python train.py --n_layer=9 --d_model=160 --n_head=10 --n_kv_head=10 --head_dim=32 --d_mlp=320 --vocab_size=2048 --activation="geglu" --norm="rmsnorm" --norm_place="pre" --norm_eps=1e-05 --positions="rope" --rope_base=10000.0 --rope_fraction=1.0 --qk_norm=false --attn_scale=0.177 --bias="none" --tie_embeddings=true --parallel_block=false --init="uniform" --init_std_qkv=0.0588 --init_std_o=0.0 --init_std_up=0.0588 --init_std_down=0.0 --optimizer="muon_variant" --lr=0.00628 --lr_mult_o=3.0 --beta1=0.93 --lr_head=0.0068 --grad_clip=0.5 --warmup_steps=200 --schedule="wsd" --decay_fraction=0.613 --decay_shape="linear" --final_lr_fraction=0.0 --batch_tokens=32768 --seq_len=768 --doc_mask=true --train_tokens=174500000 --steps=5326 --dataset="wikipedia_en"
MLP neurons of a small language model. Each row is named by its layer, matrix (gate and up: input weights) and neuron, and shows model dimensions 0-95. Each number is 500 + 50 x the weight over its row's rms, rounded and kept within 0 to 999. Numbers have three digits each. A neuron's up and down rows have the sign that makes its largest values positive.
A block is one neuron, or neurons of one layer that tend to fire together. After each block is what it responds to, as a language model described it from the Wikipedia text at the highest values.

L5.gate18:506531436595498454433449499542576478595457490462551495407460580529550520550541553558566478566480390474527518521598607528556495404456549588505484439607454447557495492508459594513489566561477490495388498444525498487569520409552490523441399521499491422507542429552444471523525551457496460445
L5.up18:512462570515463479484512542430510465535566500482559521477510580434503451444499557556446499465526449520578577502546573470459513390554453486546509478587402496592535489534374526483466525483598507553556510569539552410523506439598478516557465495529479492483533501533437512519511479570536470482
L5.gate47:444622469449393528523508539496544453532495499460540657558397501507505554429487505462571469591640396498482454488611532570489421478435432556504437499453504472477533450477533430582527482459455483426558445412553480562473473482519488449431518527505445513555402534577405435511468494551481504469
L5.up47:477494507474490493515575390495495515455496541500522488373544502542489506483476468467529554489505533503495481487560494461459561514440492523477447466380562491490383408426513518547499557461465412463477528451417396580596445473433579487485481460580492426494473604618481540461501449508444498487
L5.gate57:495559580465512483454527446421550425503519535482431532603504560444509381477500531491497441528503504466460409538491539457593547471608608492494506591523514429427447533514522478445483534467540342486539530522412488447494507512494554384455567523473500546506539481579413478513403484524489524532
L5.up57:450548598569518518528434433594579510562468454528459514525468468496471433415347558439528438491427392518461547497515466575460473542447528483416567460533456507393482513512540482483500490499473499521472532537529471521375478472462524520442459581505476457526551501486419461474534639489547504449
L5.gate69:415504436491514521505501475397452462532444580477419504483457469529547466484541392559544550500516523531581488436559534526434370451504393540547512478488508540435511490647569503603518460430485479444538488480485477483629501427431432444517463468489498462467416559595490475496456502494473423512
L5.up69:476427567416437561499460478533577461634530497374418520422475512507439494502439491465626510486528490481475629480493487541519539487516533527464447538465550548487510535487459500583550509470506517399447560474488611471572504447540501502453380519503469444492525483498457540550486501445510509492
L5.gate147:488423462501491527447508448494481417545475521470571486550477430532499559554578560552557527573524584451430503509551533442530527497609477497516469489516480573518466529568510436506433535492530571415473446532588511515518444475456456530575582573575422521436514526516571491563499436506497504431
L5.up147:588463526523518455471511448480478427534515519505523534491524475480528533453522545508540464545563567467450457491568598516469503447589431468451517453503419545464489524620443513459526550443566590430362463568632545598550509527489536489546519549513470495452486487528500515577449493522554530393
L5.gate162:562521377455439500436502361344459460573535480457463463521589509493516449486465513494421568379509509419473448462604465450503486486511506531516599495486407474419455528578595501429447512416453464414460457504425563501427510510461523547475560448564473470501493513536489462458459508494470465534
L5.up162:551469492574435436558453507575458418527503520477469451536454524522489472473556449535467510493524469502448482566515433587547480464455460487390540514439515505407469557536487453557486448495435470581528431539549547447491449524490493565507540457525517437420434591479457573581499495489559520473
L5.gate206:595504480551520503540409532559410454623467572523488545474467577581517513604574487571492456409465477472481536443545578596520546471513538489486508434478495577490435558553494496540460520541565441482510491532536475564475457558519530485465508567533575495579487596479475470477482451410470489510
L5.up206:571543494522522513560445481570441516643487508543420531452474526481574506417494475564543532454545468563500526502523474508474462497460559403494532439539589522501564436540536548556476514456455469473484523491552542477546476539633529440375520507481484496527564372489518559559430538488545482506
L5.gate262:425473527370407450553564538471491473580450395499548468619490493490450520520491417492577467466531497470455520534503495465501619570530501508409426517498447407485550541512511476456486489433565459603482453549459507499493546501427563504457497566463506523494450552532501557547489504391489534549
L5.up262:477493443454566377528522453491474618461524535525516507546537476465391470554574476460484541520443518592492516537532503538507549562529520558634541498446452455543558572553492380458496543516487503494466459492512423517499474468483532472463469510390525454455516471433510640505436612435437497525
The invisible character after DMS coordinates ending in W/E/S, plus mid-word pieces completing split words, mainly compass directions (s-outh, e-ast, n-ort, r-ank).

L6.gate293:486520462394433511481481511480521531424463450542465470542430557522466571431526447397553409424407552524462437426494460523508469551515462554565546366516564504491435521580418441543474444474459569559499449471500545432482576567580387434443519515544429454517534551494496451554495509508592449526
L6.up293:450467474509497437493452517426414371497398563496530571535468580504510493476430502466481482494497491568481444409477520553458469526502502465536487458539513452443463527503395494560532468511480473487430554418557481398434477511539410564524464508558453447431545404470540544484559427508561528489
Short letter or syllable pieces early inside a word split into many tokens, as in dep-l-oyed, ex-h-ibitions, T-r-ack, de-vastating.

L6.gate129:425449453539540532503512584455515463489488514527457417508427573527456392519457519549492543555470530507538541528433452451455533487493499449453491527542402529519472544547505512460509478444452326484463477478461487601463494528535422483478536438579475526520463481533534517439519515510455604552
L6.up129:493453507469477608439554500543516506505489438518557538520435494492409560377424426470533450485469526430399552416576490484475508444444492490475519457402476565584501514573499531498531540501441537468484459512497497489529507495506479591536554488456509524526555573521526461572549472454454395545
A standalone space token directly before a numeral in dates, years and table cells (after month names, "In", "|"), plus rare split "per"/"up" word starts.

L3.gate0:516528589402481402584422522471500515434544586553482531567524515430496490507579584507562502462459509377529512480483497430542477513467498485572486499573379454536543527483496394454477506523489485571569580575430479478507538492478412520545462471504469448434540556483518480440483532460551430443
L3.up0:628485552570511451490431497461406521502457375563464602553490491498515420495529511527470466486480579536492513483575417536564436503502542535464494491449403523440523438501554509543545557496551420452480502549538565468513519509481570517576414581480549522522569560507396455551451500400537495483
L3.gate41:483462456502537456510554548615563520472426508466519447522489539475507553532484504570524533528477475425547546563464484464455509458517460496529517519558444519397488427453540537485404515485510596400443501609489525521618544466491447460577464437521519477491435519423435492455558461525500548388
L3.up41:388534434475478526461477461485389520363522481551502528496531421519545552537526526598480472510489574543507512488519582490626482519493500473525429518581524487480548479437422583532479515550477453450520430469431487511467466579534546569512557546528548483444616556486440497584431509450510506604
L3.gate91:584569565529415495490425537541365525407555457383487574459519514474526435484571579524475463536446552507472558422503511552491430502606478412507471509466418528491517501496583508467464509431476506506481561561475420496525515470486409456397456450470536545482442459460506528544545464427484462483
L3.up91:370450544494560426555501515486450505499578514433550524491430487534446594567558408542480534543459516522405477558444460527456482376470543505488461466586445524494536551461533448509368489432512521482548449446446472542447520481495585506519476434344582514447567528454557507550504519410508508496
L3.gate227:471621455477479362511378553480492456557535485538575482525479504526525506447527530592582454526480433480544495503511468448462591540507529523494485460551517627552425450504571508607471572503497558524540538493456479518474560518601463556498429468518507441395441455471483541574470523467443520562
L3.up227:478484419467479448574416538546492462491545494548517551446463417455562583504498503611494426568506549482442481529523511467483496401500513454460549502503412532506516516420490614514503502442515529450461626442522552502527602476481617483483541437447413502431440526483441409483479534525535500537
L3.gate240:551458533394474584489511522540521542523415515435461481419408465445515455501534407469549523430534443547529560511483584555508538584508442461502532425448553446494564433471525535546506509480476471466532456573547502453538553544464404557503494474477546568450508478515479414595463439500553580400
L3.up240:492552476431537561441451482497491505619375517473461551417544502533466437509547520474511434451514490519528492502545423545578451488462475463467465561577535565494574496506602530490575526465559494431506606537548476458455513524621557543449457510520486482588546530408473459425557459497484503455
L3.gate258:500528509482579489489463487488568491424534453523539508537529571512506498537593506462468442519526529443568444545549487465462444541544477537528597458537462496444473485465466496474488498499621570477465423450499388576478589347499512493455471449518523521546452539470527545493513556459568441485
L3.up258:565420526495531535502530498484472361562468443455528540560462551438465508453467500461584576485537476427515413552539536527490425517434476435470525552445537486491505559490491504440521550567578552448502554643587538465528516473505426528500475424461472491564507495513506549543443526461557449523
L3.gate306:510540475452543570519513558516503471545468492536475539503397522510424514498555439409524419506450531551404499519494443485555445557592576612469459514529375520570496424489488506532584504494432467511507527480504508483404585514354474460534534392502624478545477497443445513518512521523512419508
L3.up306:447556464532535520383565562610501472547514458575535453472482487473468505477483429512415436583444535442581511548519445468521488550485484469520417497531404592550500467544522504614563524445508473519623511526501488533522475515453566513534563469450566535516526569450417482469537482508415466394
L3.gate318:506515381480492499492361497494472562550470475505489411515485463456506483547604414450534474478507567485464521455553480572572466464478458560489544569564455508414509556430476555548473518548436578512526513523530483586476516516459546514557502402493514509511591535466508560454485514543502478417
L3.up318:526560483461490497545486525544404482554458512492448490524532413418415443530524464518522462488542486456497450458427576546533577479469566517578468441474562439483564515474450509503541523432435496452496588472485575554539587534513433475478485497476550423514508521491493483384513486556552448419
Cardinal direction words or pieces (East, west, north, e-ast) and first words of multiword names (United, New), plus scattered word-starting fragments (al-though, work-ing).

L6.gate88:614582467438557509531533508464531481515500480499433524509406606504515479419511394531470475367468531440494509444510461585475506437518507491474592427526476455545543528530464448547475498484481434498498503451510522493506619555538537547497472583490498496534612553482405513545557550570558450481
L6.up88:518477445457520488542495420539512521452531473490540484539467521511497446450452398498545457393382476534510587478458470516592511458487442594465390482426465471440503485487468450568468534497445490507416504465438492455540499598536528513489451484496513513557491566464503489524588448464505518555
Opening word pieces ending in -l, mostly "Al"/"al", at the start of an unfinished longer word, often a name: Al(ienist), Al(sace), c-al(culations), Phil(ippines).

L3.gate63:448437507456445416478478489497532535519488484511492492561486438568454555409501512396379477518591440575546501478515391516453590532369563522449515500563477424521413590492518549483454544518491516500446562476551439505526613568494544577514560504450493554462496542579462563507509490532416558490
L3.up63:445521570511538512505503509539547505575534473572392526478480483465466451471586442498478443519537567585583499473475550547525545443585572467466519554422462460460455589550519637512494532476482580579524501530525490517529536499616559478411510479547530562587496474505493490402449529542482510516
L3.gate117:513525437529534475500484482420555565551468582453568476535562448471496503402570521442515446401478577594584525502467515476476533457473591531522458464493490453462458492478542481502614589485433486459505546535522484498571555526447508480534434488536540492427442435466498453445478546503583413501
L3.up117:468435428507425472422405514521497498538487531492522414611534443494511424422576582534464440467522461429584561537471458452506496512499566484448473513503510500543497531450480599483549473516392528538390527535584545459538453450436487408465537500477509439498512520551568494447530529580442468447
L3.gate155:415534447527533523468575540482440524498465546568540508411428489488515425519576620566519553520487521523464403452378463417543391359394518452563532551490584488521555496526484536518528563539488460467422512477521539507447558475409479568566470439524518442531501513519547469471444577543570505426
L3.up155:475493603542475407441521467454432422466473551540537550597517479454509538587429395460545559495446444555602464463466495485534476537515501489535466494516577481454386527483494415505441472457431569390505486579534517537478495484556459536533552546519525503405489482489503490442479490445442443503
L3.gate192:490540544423425573509549493469472497404504476426517449528462492476477484424480525460482534466532614576581553473460582516551456560482570436509554489434501517424463565433569431508391547513479553525489471530572508420465516452471471415515547424578485465484451415582522554443493590438475562541
L3.up192:427511515463438635470513508488512441510462554453532530460474436499483579496514512442337501407554604511554521465444522487494523500481509445454505502388431556478486508522564542553535518499513565597507520550560524527442511411454472407544443547488476450459542502516447553484582425449558524492
L3.gate203:466450611433499418409565530462490480509460449527512483453502421471421515524521551497461474567535495463492488516463468383575552545511554458578557524539526462472536368537534560463550579451546488486527481500400387396528514589478493551460454458528508439453492519622489458515475588473556461477
L3.up203:445504474514517462545476415499446437521510537458464647466378482415492441508547427540523567499525489436509542488521458449547545471540524537509544542557510594508471472468551578535535403474474430468541516411504594434552529472478506464366457465496513418524548620476469578533501500443461482503
L3.gate205:500543478514481407463457434432465512598447518504615556489443449551556539529494476453552488555493514521471536456479485548498516423521543475547532527433544363476495571492475501421498515490551602473457466454530509475540539523405430526463489487510468499464538504461467530537590481568499467523
L3.up205:567494538538540490445562536582504441452514541564523546488438515506469547444459577506513484478513544555523561490447586547467607558542610502471611633492462499520398509528452451496493524592465500644481550496560473478535481547417471549500537491486571517474462603533482505471461486562500593448
L3.gate270:517503493397404482478533464472568493482526556522582426551531401430547590494502588502580465530588545439449486473467566602501494427482527477501586563539506490474441469501523476572495587485451532424480533489489441361534566459472476548475443530548573479488400527452543532483576471518489434505
L3.up270:499522494612499536560460467413531513615570550530539537482531547479508482519593529460539497456413495527513486531458487496524527579517516538525504391503474598494479462472468570571514393477513514505494523457449483494503524512595443528489615448502443518475609542537401489494540504447538548525
L3.gate282:509574514374601527471455447527545485545576617616603523497447600523529506554476544516501513522496473477551496465498546399459518553526529526575466515523514490518450657443459481536504415517530529500535567464567491422558493502522494487488488540507545494426567536556562527491454437431496432525
L3.up282:466590423495433641487492437513474563515497474430461564606429501590562541453501491447539423494464536486546543472544525455477504542440559557431495520536598477514506532538425565559534413611481516500572528518543462513489443438497442547517520479466579471523489517570505500515475493645499488577
Short vowel-led word pieces right after a lone first letter, mostly capital L, in names and foreign words, such as L-el-and, L-e coeur, V-id-a.